From a checkpoint of a small transformer trained on Wikipedia.
Size: 8 layers, vocabulary 8192, 15.7M parameters.
MLP neurons of a small language model. Each row is named by its layer, matrix (gate and up: input weights) and neuron, and shows model dimensions 160-255. Each number is 50 + 15 x the weight over its row's rms, rounded and kept within 0 to 99. A neuron's up and down rows have the sign that makes its largest values positive.
A block is one neuron, or neurons of one layer that tend to fire together. After each block is what it responds to, as a language model described it from the Wikipedia text at the highest values.

L3.gate734:60 79 46 37 26 75 26 76 63 47 45 30 67 39 54 53 65 49 44 58 60 27 43 38 67 38 38 31 40 51 63 47 54 59 36 36 53 40 76 39 59 45 48 73 50 77 57 38 67 56 39 52 74 48 56 21 52 54 48 36 58 34 77 35 72 54 42 40 56 73 47 23 52 89 31 56 34 73 53 35 51 61 77 44 47 39 69 42 65 32 66 60 28 21 56 09
L3.up734:58 44 52 50 58 44 36 31 46 50 37 76 70 40 51 51 23 56 46 27 51 37 52 53 50 61 15 42 61 33 14 77 37 65 52 59 48 52 22 60 61 76 37 24 50 42 43 47 42 54 56 17 51 55 73 41 34 72 43 59 27 49 46 55 45 66 42 62 55 30 51 29 30 26 53 40 44 56 66 46 29 30 40 41 68 38 56 60 82 69 46 54 38 37 50 64
List item boundaries

L5.gate59:64 55 74 40 74 45 52 57 32 65 51 53 57 54 72 79 61 57 60 51 66 41 54 40 38 39 38 50 64 45 44 54 35 43 33 44 76 42 65 67 40 58 64 53 30 43 41 41 33 61 37 48 51 45 67 53 75 69 94 68 21 34 48 24 62 13 41 61 56 34 66 29 42 28 66 64 38 54 29 26 40 60 59 26 30 36 61 36 62 39 58 39 68 17 71 54
L5.up59:38 83 62 59 47 61 23 60 76 65 45 40 71 49 77 43 37 34 55 50 36 41 59 37 40 48 27 48 36 43 60 50 71 64 63 54 58 40 48 33 47 53 87 58 43 41 09 63 20 69 80 62 48 74 44 57 44 47 69 61 49 76 59 09 48 56 57 28 63 52 40 35 65 45 47 43 54 32 64 44 39 79 39 62 05 57 39 53 21 46 52 64 51 65 46 55
L5.gate304:44 72 73 64 56 50 39 64 90 46 52 25 11 64 25 46 44 46 76 56 77 48 39 35 67 46 37 32 22 40 47 63 55 45 30 41 58 62 56 70 50 66 42 26 55 47 27 47 48 41 59 70 66 67 42 68 63 60 34 57 37 76 60 43 64 60 44 69 57 87 50 53 59 60 72 57 49 30 58 11 28 71 47 49 44 64 54 36 57 43 68 57 58 42 69 33
L5.up304:61 44 23 14 47 72 68 39 64 74 72 58 73 68 55 44 35 55 66 34 20 39 61 65 59 52 59 48 44 65 70 31 36 58 68 50 61 74 50 50 18 47 42 60 78 52 45 69 45 21 15 41 27 41 34 49 44 49 26 57 52 69 68 26 42 63 33 46 41 38 34 41 57 41 31 67 47 18 49 70 50 54 35 49 38 36 46 75 53 69 49 40 29 71 35 62
L5.gate461:53 34 63 62 26 48 66 77 65 57 49 44 60 41 43 67 51 67 42 62 65 67 83 60 39 56 54 28 17 51 57 61 75 22 51 50 12 47 34 32 36 36 44 49 43 51 31 59 50 41 38 35 67 47 65 62 63 49 56 58 74 59 43 61 41 43 14 36 66 59 38 28 62 43 36 34 37 50 38 41 75 20 46 41 32 26 25 42 49 32 57 47 42 32 50 60
L5.up461:92 46 10 74 57 53 32 65 54 58 82 31 38 39 48 36 35 54 54 63 32 60 44 45 52 65 69 54 69 51 63 69 42 76 59 39 75 78 64 34 52 33 46 37 18 52 48 29 58 61 37 46 13 55 63 47 60 52 54 53 51 43 40 52 27 67 43 54 46 30 49 80 54 53 56 32 40 87 23 54 51 50 53 36 23 74 51 50 77 58 52 56 48 41 41 50
L5.gate556:56 43 52 77 36 69 58 55 65 31 98 59 61 39 54 48 68 59 29 50 38 59 33 37 54 46 71 48 62 52 51 11 65 25 27 24 34 52 34 52 38 46 36 45 53 58 51 41 55 38 71 38 59 54 54 61 71 58 33 67 42 59 80 43 60 71 81 52 51 60 31 54 33 61 49 77 43 36 31 46 50 38 19 52 60 28 44 23 57 66 67 29 30 74 55 44
L5.up556:55 87 55 51 59 39 72 26 54 50 73 38 12 29 29 46 19 58 73 84 55 44 53 39 60 51 38 54 61 61 51 37 59 56 61 65 57 41 40 66 20 34 42 28 62 46 68 14 37 64 66 65 50 49 57 21 36 36 24 46 64 16 62 37 24 85 72 28 36 43 58 70 73 37 56 54 64 44 70 41 37 78 42 64 43 17 58 64 50 42 65 64 49 52 38 33
L5.gate817:78 40 49 43 51 62 62 37 23 62 53 47 66 52 34 33 48 56 59 83 68 69 32 32 53 48 46 41 36 47 61 57 59 73 89 49 75 59 34 38 35 70 46 57 54 21 35 58 43 54 51 17 32 39 34 61 56 52 63 67 45 74 62 67 35 65 37 46 64 58 17 79 83 48 56 62 64 38 07 28 54 65 51 49 33 33 76 59 37 45 54 53 73 29 56 44
L5.up817:61 65 28 42 65 66 52 52 61 65 69 41 44 45 62 52 69 60 44 49 39 58 54 61 34 40 70 46 33 68 47 46 67 51 48 34 50 18 29 51 60 50 20 36 50 47 60 50 23 70 18 93 41 53 35 33 46 38 53 48 53 69 60 40 72 58 49 67 59 45 55 28 41 50 67 69 44 44 74 23 30 46 65 53 60 48 51 53 61 38 51 50 43 37 43 57
L5.gate835:79 23 46 44 71 55 74 32 63 36 18 52 52 55 59 26 35 69 32 49 79 69 60 32 59 60 51 62 64 53 35 53 75 53 54 71 61 33 67 35 50 47 57 56 55 47 68 59 64 51 63 63 47 32 64 43 58 59 42 40 49 44 44 45 68 17 48 57 51 27 41 60 73 57 26 62 40 63 34 48 39 54 31 72 23 44 36 58 38 59 44 73 58 84 53 43
L5.up835:26 55 48 56 47 50 61 55 30 47 53 62 62 36 36 55 25 70 63 71 62 38 59 76 44 47 59 72 11 47 86 38 44 34 60 72 61 88 41 04 44 60 70 42 47 47 66 32 42 32 71 62 39 36 31 41 58 47 48 51 52 41 49 45 32 72 38 36 56 62 37 53 39 33 56 64 38 59 27 29 50 33 18 58 65 57 59 39 36 46 37 35 61 68 60 60
L5.gate1070:83 79 42 64 39 47 44 63 64 77 60 22 63 74 47 69 44 31 63 37 53 17 89 64 32 55 64 20 43 68 44 53 50 68 34 39 44 48 42 46 74 69 54 45 50 22 45 19 71 95 27 43 56 32 48 78 68 70 56 50 38 40 51 42 43 61 27 43 55 28 38 40 40 25 65 66 47 30 76 27 23 58 35 32 45 34 40 47 40 51 71 54 12 33 41 48
L5.up1070:72 63 32 46 50 40 48 18 48 62 77 38 54 50 70 61 43 41 60 53 56 49 70 31 46 43 52 29 42 47 39 61 76 49 20 52 50 27 42 44 48 65 43 66 21 29 51 29 63 55 45 57 35 37 45 77 67 48 83 69 38 48 42 49 27 65 43 43 43 50 41 29 26 00 76 55 39 40 68 18 03 48 51 46 27 73 50 36 47 32 57 53 65 53 42 56
L5.gate1099:65 55 55 52 47 41 50 68 44 40 58 44 48 68 41 46 52 60 84 51 68 58 49 69 35 44 56 36 60 46 67 43 52 43 33 32 58 27 69 26 54 49 70 21 69 65 03 58 54 45 40 65 28 77 31 50 58 37 38 23 40 42 55 31 42 64 54 48 42 52 53 54 71 28 41 63 50 24 49 37 42 46 31 52 12 56 77 38 52 52 75 51 59 28 19 77
L5.up1099:55 90 46 86 80 32 35 38 40 56 29 41 35 39 89 71 61 50 49 85 62 51 40 57 25 51 84 52 58 54 35 59 34 39 49 63 44 46 49 39 40 43 69 51 48 63 41 24 62 31 43 42 46 72 36 52 65 60 47 52 70 79 42 55 57 46 41 61 56 29 67 65 70 08 39 71 53 42 62 61 71 61 71 53 43 54 45 39 55 49 46 46 56 25 26 60
Before a numeric value

L4.gate34:31 31 69 38 38 51 42 51 46 56 43 36 53 53 65 33 71 24 56 40 27 35 45 35 37 42 43 25 35 91 61 35 26 68 99 39 45 34 66 16 44 36 22 54 52 41 30 57 47 52 47 60 68 49 46 42 72 64 54 60 45 48 55 45 66 37 45 40 53 38 58 56 44 41 48 52 26 24 42 54 47 46 30 59 51 33 85 57 66 33 53 39 41 50 41 33
L4.up34:48 46 76 42 58 32 51 42 56 38 19 35 20 51 45 40 50 48 45 45 64 77 34 36 20 47 42 57 47 59 47 18 33 23 50 53 36 63 34 45 46 19 50 19 55 44 55 45 47 58 32 61 59 56 82 65 68 77 68 61 41 34 37 23 45 28 58 49 48 64 42 44 42 48 46 22 76 45 40 52 31 40 37 60 55 55 69 71 51 24 51 82 72 49 54 51
L4.gate500:72 41 47 38 61 49 47 52 40 48 54 56 44 51 46 49 19 39 84 53 68 50 42 64 67 80 62 26 69 56 58 42 47 43 35 54 32 39 36 43 76 71 63 28 43 57 36 51 73 80 45 64 66 48 46 14 30 46 44 35 58 74 10 51 48 60 49 75 21 58 45 84 77 59 58 47 51 37 32 46 43 25 21 54 45 68 59 44 54 56 30 43 73 50 23 76
L4.up500:71 38 35 49 61 61 44 36 36 60 55 41 36 61 38 45 35 44 45 46 59 40 56 46 73 45 54 57 46 69 43 26 36 58 44 34 40 46 27 44 30 22 42 19 53 34 22 63 78 57 37 53 70 51 60 50 59 66 62 47 65 49 40 31 34 50 15 48 56 42 21 53 62 78 62 68 63 34 27 72 38 57 37 42 62 64 86 41 46 24 31 49 43 67 35 49
L4.gate598:62 64 51 51 29 72 44 41 58 50 45 53 41 38 50 42 30 48 40 53 30 62 67 33 45 61 43 53 69 60 51 69 48 33 60 47 47 04 70 29 48 62 41 33 41 66 37 61 69 26 44 34 60 43 53 50 53 75 65 42 70 30 43 32 46 59 53 55 66 48 40 59 62 45 63 57 29 54 64 59 57 37 46 32 38 53 64 48 51 44 42 65 25 63 50 37
L4.up598:59 41 54 75 49 38 36 42 68 62 27 36 63 52 29 55 46 48 67 42 55 45 37 48 53 54 57 24 64 60 58 59 43 52 56 54 59 30 62 21 24 32 46 37 18 69 40 45 44 72 60 56 69 31 47 60 48 70 73 32 49 37 47 37 47 51 36 47 31 43 54 74 34 21 56 62 57 47 57 94 40 46 51 67 27 15 47 48 44 45 35 50 54 70 68 42
L4.gate790:34 43 30 36 47 40 48 37 69 51 89 33 60 42 47 42 58 27 45 55 52 65 62 59 59 32 59 21 57 44 40 74 49 38 45 64 59 46 31 29 70 57 45 16 55 61 25 61 73 57 65 50 86 61 51 49 36 50 68 45 34 56 59 47 71 61 67 57 77 47 70 58 51 34 49 45 80 58 42 35 47 32 42 67 54 32 58 66 65 36 73 80 74 36 56 72
L4.up790:50 56 51 62 51 25 67 27 28 66 36 48 50 36 54 32 54 60 48 48 43 50 45 46 72 34 70 28 60 43 57 75 57 64 29 42 68 65 42 60 62 53 45 46 64 51 44 37 25 43 37 79 63 46 13 31 60 49 50 34 37 63 29 44 84 52 49 91 46 61 51 51 45 48 39 70 65 44 21 59 52 52 48 50 42 41 57 59 62 44 29 64 50 76 77 67
L4.gate836:77 47 55 52 63 47 70 18 54 50 62 62 54 76 68 60 52 58 71 57 81 60 65 65 52 55 76 66 41 75 31 41 62 30 58 56 57 37 50 36 57 25 22 37 51 78 66 55 46 53 46 62 44 47 41 22 40 44 56 68 56 61 51 49 68 30 53 43 68 38 47 57 67 41 54 53 59 69 26 46 71 44 48 62 62 48 40 34 43 55 52 38 42 37 48 54
L4.up836:48 37 59 40 54 53 60 54 39 16 56 35 63 30 50 36 33 48 48 48 29 66 47 50 43 18 42 66 60 49 38 11 44 35 70 59 45 30 40 64 49 56 40 49 58 55 67 39 60 54 70 45 22 57 24 52 38 41 46 59 55 55 56 79 49 49 50 35 31 52 50 72 55 26 38 83 65 45 60 63 76 43 60 64 57 39 85 54 55 66 40 27 45 62 41 78
L4.gate915:78 29 50 76 24 48 49 60 51 60 68 52 47 61 38 36 82 32 57 52 49 29 25 69 21 24 83 45 61 58 27 44 41 65 54 50 70 45 19 50 58 32 32 50 68 76 23 57 58 59 43 51 61 66 50 42 32 45 47 54 37 31 51 40 51 68 35 70 61 41 82 60 68 47 51 48 36 64 17 49 44 35 71 62 59 66 57 62 61 61 62 69 53 59 68 48
L4.up915:54 21 53 19 47 73 25 45 64 54 49 62 13 65 67 51 58 61 44 53 59 16 42 62 46 49 45 53 41 56 36 62 44 54 57 52 68 38 48 26 41 34 68 63 47 43 76 37 35 66 24 65 53 35 50 36 31 39 44 68 65 80 44 47 56 58 41 64 60 58 66 73 73 20 38 51 75 62 65 68 49 22 53 26 46 31 40 49 58 19 50 45 62 21 45 38
L4.gate1007:49 59 59 51 50 48 46 64 44 27 81 62 56 57 65 28 42 27 40 55 52 48 23 53 31 28 60 42 59 64 49 27 27 42 66 51 70 34 62 50 39 31 57 52 63 33 44 39 57 38 54 35 39 47 68 59 62 79 62 61 17 50 31 64 67 14 39 40 40 20 77 62 66 44 62 78 72 50 29 43 58 48 33 29 75 43 71 64 50 15 28 54 38 71 36 49
L4.up1007:69 57 56 61 56 71 36 39 59 53 48 22 67 63 41 58 31 53 68 51 53 60 54 43 54 39 31 61 46 62 48 62 55 68 34 45 35 69 45 50 38 65 23 31 49 47 57 42 52 33 49 53 46 51 70 57 20 45 74 44 32 72 50 49 76 84 39 62 43 53 71 43 37 39 39 53 68 53 65 49 58 50 34 70 46 03 61 60 36 45 53 50 39 49 54 57
L4.gate1110:67 35 40 51 71 52 38 59 66 51 53 33 64 57 62 48 35 71 56 68 37 35 47 67 44 51 43 24 42 51 70 29 24 33 39 41 64 38 30 74 49 50 61 27 62 42 53 60 56 68 28 71 32 51 51 51 51 49 66 60 43 40 53 37 44 48 65 36 47 59 55 61 83 61 55 84 56 60 58 28 41 16 58 99 51 49 24 43 52 26 49 51 60 42 50 31
L4.up1110:53 66 61 47 36 37 54 57 58 45 71 40 49 70 47 70 60 58 59 45 71 42 17 39 66 69 63 58 70 57 38 32 41 48 56 21 37 35 57 55 58 64 93 49 54 62 49 66 52 51 59 39 70 50 40 01 51 39 48 47 62 73 59 54 62 64 52 65 39 78 31 34 67 66 65 38 30 36 36 60 69 40 66 52 46 65 58 28 64 56 75 49 47 78 44 71
Comma-linked "with"

L4.gate306:43 64 40 49 60 62 51 60 75 49 36 52 57 73 46 72 39 58 80 62 46 45 40 50 41 31 42 55 65 63 62 71 41 64 69 64 62 29 56 37 69 42 29 55 32 36 37 75 52 57 23 32 39 45 56 67 45 58 78 47 67 55 47 68 55 41 50 66 21 60 45 51 55 32 39 57 66 11 55 57 58 40 44 57 36 68 67 41 75 60 51 32 55 42 58 45
L4.up306:37 57 74 49 82 47 32 57 51 13 60 50 37 05 38 34 84 31 58 57 39 40 38 47 42 64 56 60 60 32 54 71 46 29 67 32 46 70 59 74 47 44 39 59 18 49 56 30 49 40 35 56 53 75 50 63 63 60 60 47 41 57 56 54 36 66 39 45 40 55 52 55 41 49 51 64 64 43 53 59 43 44 58 76 25 31 33 56 70 58 66 59 33 64 42 50
L4.gate408:64 64 66 49 71 35 31 63 63 41 58 18 53 60 61 59 41 50 53 46 38 59 39 77 64 38 61 44 28 27 58 83 55 47 44 67 77 55 41 44 36 25 27 75 56 49 47 54 48 29 68 42 56 60 61 21 45 62 51 60 35 49 43 56 73 61 63 51 51 48 89 73 70 43 56 57 45 59 51 59 53 75 72 78 64 53 55 24 34 48 64 69 48 64 30 72
L4.up408:77 46 62 62 44 86 20 45 66 49 65 30 29 46 41 53 52 38 56 44 51 62 54 40 48 45 51 62 56 57 42 97 42 60 52 65 31 64 71 56 57 29 66 62 24 45 49 40 20 70 58 21 56 41 74 35 60 55 71 49 62 50 73 45 45 90 65 38 51 47 84 64 36 64 24 42 26 52 34 50 51 81 29 38 47 33 64 35 44 46 60 57 66 34 71 63
L4.gate551:81 37 53 51 68 78 52 48 53 38 56 44 52 50 63 58 42 66 40 77 34 56 18 68 70 44 65 41 41 45 49 23 42 44 55 45 73 55 48 79 72 50 42 56 21 49 42 78 41 59 64 40 61 70 11 49 69 53 58 52 50 57 67 55 46 49 63 51 55 26 56 60 31 37 56 83 65 36 21 80 46 52 59 43 45 50 47 50 73 56 53 50 50 48 49 74
L4.up551:51 42 65 56 43 43 65 62 33 38 30 55 41 33 56 33 48 53 55 77 46 64 45 38 44 53 43 85 37 38 59 48 62 32 45 63 45 24 50 58 49 35 47 59 62 44 55 27 27 38 31 38 40 34 39 33 37 39 74 70 24 75 27 70 52 19 83 64 31 47 47 76 51 46 50 47 54 74 19 67 58 47 65 67 40 69 69 41 77 40 36 11 26 45 49 45
L4.gate580:44 58 45 44 56 56 44 32 50 53 33 38 54 37 44 46 59 46 93 55 25 64 51 59 49 29 39 51 64 39 29 51 33 70 46 52 24 60 48 65 51 47 47 49 65 35 25 47 65 57 38 55 66 41 48 23 42 47 35 39 58 56 43 80 80 47 48 29 65 35 62 88 59 66 56 60 58 33 52 33 32 65 29 48 50 42 88 74 51 47 56 47 28 37 65 37
L4.up580:64 50 32 50 57 48 35 45 16 23 31 51 47 39 78 73 44 29 82 46 36 39 50 46 20 48 81 76 74 46 62 81 62 30 23 61 45 21 49 60 76 77 12 56 44 46 65 40 54 26 57 32 57 42 47 23 51 76 49 57 36 57 50 46 77 76 59 39 17 47 39 59 37 49 37 28 43 61 64 34 48 44 49 64 47 41 25 55 42 57 36 43 56 49 34 55
L4.gate910:64 71 56 61 75 62 32 24 41 57 38 54 87 56 41 46 62 38 39 50 61 58 54 29 57 64 30 44 72 49 33 36 47 29 52 68 50 44 59 43 58 49 40 54 33 72 46 45 45 39 60 58 61 50 51 42 27 46 54 28 31 38 46 35 49 42 31 66 59 73 59 63 12 33 73 22 50 15 41 44 38 65 45 55 67 41 71 66 36 45 68 43 57 37 47 61
L4.up910:50 78 53 66 59 64 56 40 21 60 37 29 50 33 50 56 43 74 80 06 87 67 47 67 48 06 51 28 55 52 56 50 54 60 67 65 69 69 81 49 32 39 55 26 73 58 60 50 38 31 76 47 35 66 49 37 34 71 31 52 87 28 59 26 67 45 58 70 52 67 46 43 19 68 37 65 63 37 53 28 56 59 42 50 66 66 59 70 45 48 42 30 62 58 53 41
L4.gate970:31 36 62 28 30 38 74 45 62 58 42 45 55 41 81 65 56 33 46 43 47 48 59 64 28 71 43 45 54 79 68 43 41 41 63 47 68 72 47 65 18 45 53 56 67 50 29 66 46 50 34 44 59 34 38 43 56 41 27 79 46 51 46 55 77 66 32 53 86 37 67 61 35 46 62 63 36 45 45 64 09 73 44 41 56 54 72 44 49 60 66 48 83 45 68 29
L4.up970:40 53 58 59 64 56 46 75 69 37 60 56 35 18 52 59 64 61 41 42 52 49 70 44 53 44 46 67 45 58 49 60 66 40 38 82 51 40 39 55 42 40 60 45 60 39 72 55 44 38 31 20 57 60 68 40 58 65 61 54 32 58 57 30 50 30 88 42 55 75 50 70 28 55 59 28 40 45 74 52 59 52 42 87 35 44 52 23 71 47 54 60 62 43 66 47
L4.gate1056:39 37 40 64 65 54 40 20 38 51 46 50 47 61 43 80 52 54 40 32 60 43 50 40 43 39 50 55 24 36 64 56 67 48 57 45 55 30 38 45 39 63 67 64 54 51 47 50 59 45 49 72 54 50 55 36 32 66 60 59 50 42 38 46 50 65 50 28 45 38 45 55 79 66 53 66 40 51 72 40 37 35 46 27 53 51 75 47 53 25 40 38 50 63 59 56
L4.up1056:62 60 76 62 50 54 39 34 58 31 54 48 40 78 46 49 60 68 55 64 54 61 58 25 34 32 49 24 65 46 66 54 82 42 45 62 37 50 31 74 62 42 76 37 38 36 34 51 43 55 46 46 53 42 76 32 63 56 79 53 65 27 42 63 71 50 63 57 62 66 46 53 64 57 38 74 70 47 44 61 84 89 29 58 33 45 59 46 63 55 51 24 81 71 45 47
L4.gate1222:32 25 32 34 55 40 32 51 74 57 53 45 82 59 32 42 59 70 64 37 43 56 75 40 29 77 47 17 37 71 65 60 58 63 52 35 36 38 69 49 44 52 50 72 73 58 48 52 45 87 54 69 24 41 33 63 60 69 48 55 53 30 69 35 93 73 30 26 33 36 59 36 53 35 35 43 52 66 60 59 52 70 53 46 35 30 53 38 55 47 57 58 62 46 58 29
L4.up1222:32 54 40 52 28 54 45 29 53 78 60 57 61 52 54 66 60 53 67 39 62 47 43 55 50 40 35 26 58 47 25 58 47 40 34 52 39 66 69 76 58 11 62 37 64 66 64 59 68 57 27 40 22 87 72 46 56 50 75 58 70 12 50 29 38 50 39 37 50 44 36 54 37 84 41 41 23 37 42 53 87 58 48 53 64 49 42 44 59 57 55 62 37 28 44 41
Coordinating conjunction joining pairs

L5.gate145:58 59 42 50 51 30 58 45 37 40 65 57 52 55 42 38 79 56 49 31 56 43 44 86 58 59 55 37 34 30 44 53 57 21 23 49 61 64 63 38 24 81 53 55 63 34 25 49 28 35 52 61 58 45 44 53 65 26 30 50 52 62 27 74 41 44 49 44 40 32 66 41 27 69 18 64 55 53 67 66 53 49 55 44 58 58 62 45 74 50 61 42 60 43 58 57
L5.up145:53 55 46 68 50 64 59 52 67 40 45 64 29 45 67 53 44 35 47 37 46 55 61 52 46 43 83 44 44 67 35 51 69 42 75 86 42 55 40 35 22 59 55 39 61 81 47 59 51 30 62 29 55 32 41 45 41 68 44 65 30 48 33 37 67 27 73 58 67 69 76 52 25 43 33 39 18 51 72 44 62 41 37 71 74 42 57 35 34 64 66 51 61 34 53 74
L5.gate170:41 58 37 44 54 67 77 63 44 67 42 35 18 58 68 79 64 40 29 30 62 42 52 46 47 54 84 62 64 56 45 51 39 28 22 32 22 57 41 22 48 35 60 60 47 53 47 34 44 38 69 38 49 59 82 57 36 47 40 54 37 54 43 53 58 35 22 44 55 46 61 37 49 57 12 65 29 56 62 48 49 32 68 60 52 43 40 53 36 52 36 50 47 14 56 54
L5.up170:40 61 49 22 27 55 59 85 49 63 64 50 76 25 81 45 51 59 24 40 63 52 56 59 29 58 36 68 56 60 37 57 56 53 33 23 54 61 46 61 39 43 53 78 55 50 40 37 87 32 44 23 42 54 74 41 82 18 48 51 31 65 48 56 22 60 52 42 70 40 60 47 62 69 56 52 67 42 41 74 51 36 33 48 64 52 75 49 68 48 42 70 53 47 79 50
L5.gate217:51 25 35 46 56 42 43 41 52 93 54 71 39 41 41 41 48 38 46 28 43 46 71 72 38 55 71 47 36 31 49 54 55 43 53 51 51 57 47 57 92 74 78 53 34 53 55 44 66 35 33 30 43 50 43 38 70 69 29 57 44 45 51 56 75 16 69 65 29 57 21 37 53 59 67 72 16 43 36 49 32 45 41 58 56 23 40 17 55 80 44 49 47 38 58 62
L5.up217:32 62 46 45 49 40 47 47 38 36 62 60 33 38 69 27 60 46 44 47 37 53 64 40 19 44 62 69 25 35 26 47 50 40 74 32 58 13 70 58 40 61 58 51 37 61 27 48 61 64 51 76 56 86 51 38 38 47 68 47 45 46 54 46 62 42 70 30 45 56 73 36 37 57 73 59 58 45 55 44 39 66 32 66 42 71 26 69 47 66 64 56 41 41 75 58
L5.gate639:50 32 37 40 57 49 41 59 45 61 26 29 49 52 26 54 64 42 20 40 42 42 52 51 54 48 58 15 33 58 54 91 67 62 54 34 40 65 44 49 36 54 52 53 47 76 57 46 23 62 33 58 44 47 46 42 44 53 36 64 36 47 52 52 67 79 72 51 33 67 72 47 64 55 27 53 24 67 39 68 57 51 46 28 39 68 31 57 70 30 77 43 45 39 65 49
L5.up639:45 57 62 71 73 37 10 51 48 31 62 55 54 19 59 41 59 79 53 54 53 36 43 41 51 35 46 51 70 40 60 54 65 41 24 75 69 16 53 48 37 19 72 48 62 66 39 49 42 49 62 42 44 54 87 42 65 26 79 36 25 48 43 26 66 45 48 58 46 47 43 68 53 42 31 51 59 53 41 33 64 58 33 38 63 45 51 59 26 55 61 38 74 41 48 49
L5.gate641:42 60 64 51 53 55 38 41 40 40 71 42 65 65 52 31 27 51 50 60 43 54 17 57 59 42 37 58 44 53 75 66 70 55 46 53 57 72 58 38 38 47 33 32 51 73 53 77 34 79 39 40 25 21 55 35 38 57 51 26 33 42 59 32 59 53 52 51 42 65 38 43 62 56 57 63 24 68 40 46 27 72 26 62 65 61 80 39 49 17 57 59 49 63 62 48
L5.up641:14 50 27 84 44 68 27 51 55 40 65 51 48 37 48 86 57 49 31 55 42 52 38 60 59 59 37 34 60 65 70 69 43 75 47 57 39 61 57 46 75 42 54 49 55 40 49 45 23 52 34 29 32 28 62 18 58 58 33 32 46 33 61 27 43 55 49 56 49 55 60 31 52 39 62 57 75 61 52 67 38 59 28 65 37 45 49 44 30 47 44 50 49 49 40 75
L5.gate784:36 85 46 61 62 60 45 33 45 47 59 30 74 47 75 44 58 45 38 39 37 66 66 38 43 31 23 43 56 52 40 67 47 22 40 46 55 38 60 30 22 44 43 59 61 55 57 55 51 54 47 77 61 35 54 48 59 49 47 35 28 37 42 64 50 31 66 33 29 47 73 70 31 54 56 32 26 58 70 60 60 59 59 50 56 50 71 61 42 69 42 49 67 72 54 85
L5.up784:54 44 82 28 57 56 41 39 44 44 38 46 50 53 47 59 56 66 60 51 46 30 53 37 50 30 60 29 56 28 32 53 50 57 80 23 66 40 72 33 53 31 30 28 41 63 69 13 32 63 49 35 52 31 86 43 47 48 70 71 49 53 39 37 44 36 85 34 37 51 31 24 31 63 54 42 25 53 45 64 43 67 36 41 53 64 31 35 42 56 57 34 76 65 43 91
L5.gate957:39 59 41 63 23 66 40 38 77 45 45 38 60 38 46 45 35 77 44 20 64 41 38 38 55 35 47 43 52 63 59 70 54 53 76 46 54 45 49 43 79 35 64 50 61 35 42 67 51 44 37 26 55 59 53 60 62 53 65 44 32 13 48 48 30 66 71 63 45 68 35 26 82 77 42 72 36 41 62 41 51 39 55 46 60 40 50 35 48 61 43 66 57 34 76 49
L5.up957:71 43 69 58 41 49 55 41 45 44 48 66 55 45 41 34 38 45 55 49 68 57 40 61 22 62 57 33 63 35 57 65 44 43 63 29 33 57 40 16 48 51 34 63 49 41 36 35 48 49 57 41 36 39 51 43 76 80 27 74 57 53 34 64 74 23 54 67 38 43 36 54 56 79 51 50 55 22 22 43 61 56 58 52 57 38 29 53 42 51 39 59 39 13 54 57
L5.gate972:51 52 46 69 46 39 25 40 47 49 61 49 38 64 72 76 36 40 37 53 53 38 42 50 48 31 41 37 84 37 34 58 79 59 47 38 71 38 62 75 65 41 31 39 56 60 58 38 65 32 59 37 48 52 60 65 35 42 61 65 43 55 66 72 57 41 49 27 42 31 53 55 56 42 68 63 32 32 70 48 16 40 65 64 58 73 56 42 67 51 62 55 52 51 44 44
L5.up972:67 43 63 65 42 77 28 56 51 53 45 65 48 47 65 55 45 88 27 57 28 32 50 64 63 30 58 41 68 52 50 61 70 15 55 76 56 43 63 47 46 67 55 47 71 50 60 52 34 34 52 48 59 49 59 45 55 84 59 57 34 37 49 76 45 18 80 35 37 56 53 55 36 61 32 49 33 57 51 91 60 39 63 71 61 74 58 48 50 47 87 61 52 65 57 65
Coordinators after first conjunct

L3.gate710:84 56 39 30 65 48 54 31 52 62 48 71 48 54 53 54 61 78 49 69 76 59 54 72 24 67 69 60 60 41 33 11 39 38 51 51 43 37 30 60 36 74 70 49 24 47 48 49 72 60 48 38 50 48 57 52 66 36 55 57 52 66 51 66 48 53 33 51 81 64 58 38 15 38 56 46 43 57 57 85 36 22 65 58 51 46 43 75 47 47 53 51 81 19 46 33
L3.up710:64 62 54 51 37 64 80 24 45 65 60 51 69 08 57 40 52 59 79 58 39 67 31 66 28 68 32 27 44 35 42 44 38 40 55 57 51 32 29 53 61 48 39 57 27 46 64 51 33 63 47 42 60 53 71 25 43 13 49 42 61 57 38 39 56 53 60 57 81 47 44 65 61 42 48 64 70 56 44 23 32 25 23 36 44 53 51 54 70 55 63 56 48 54 49 42
Linking prepositions and auxiliaries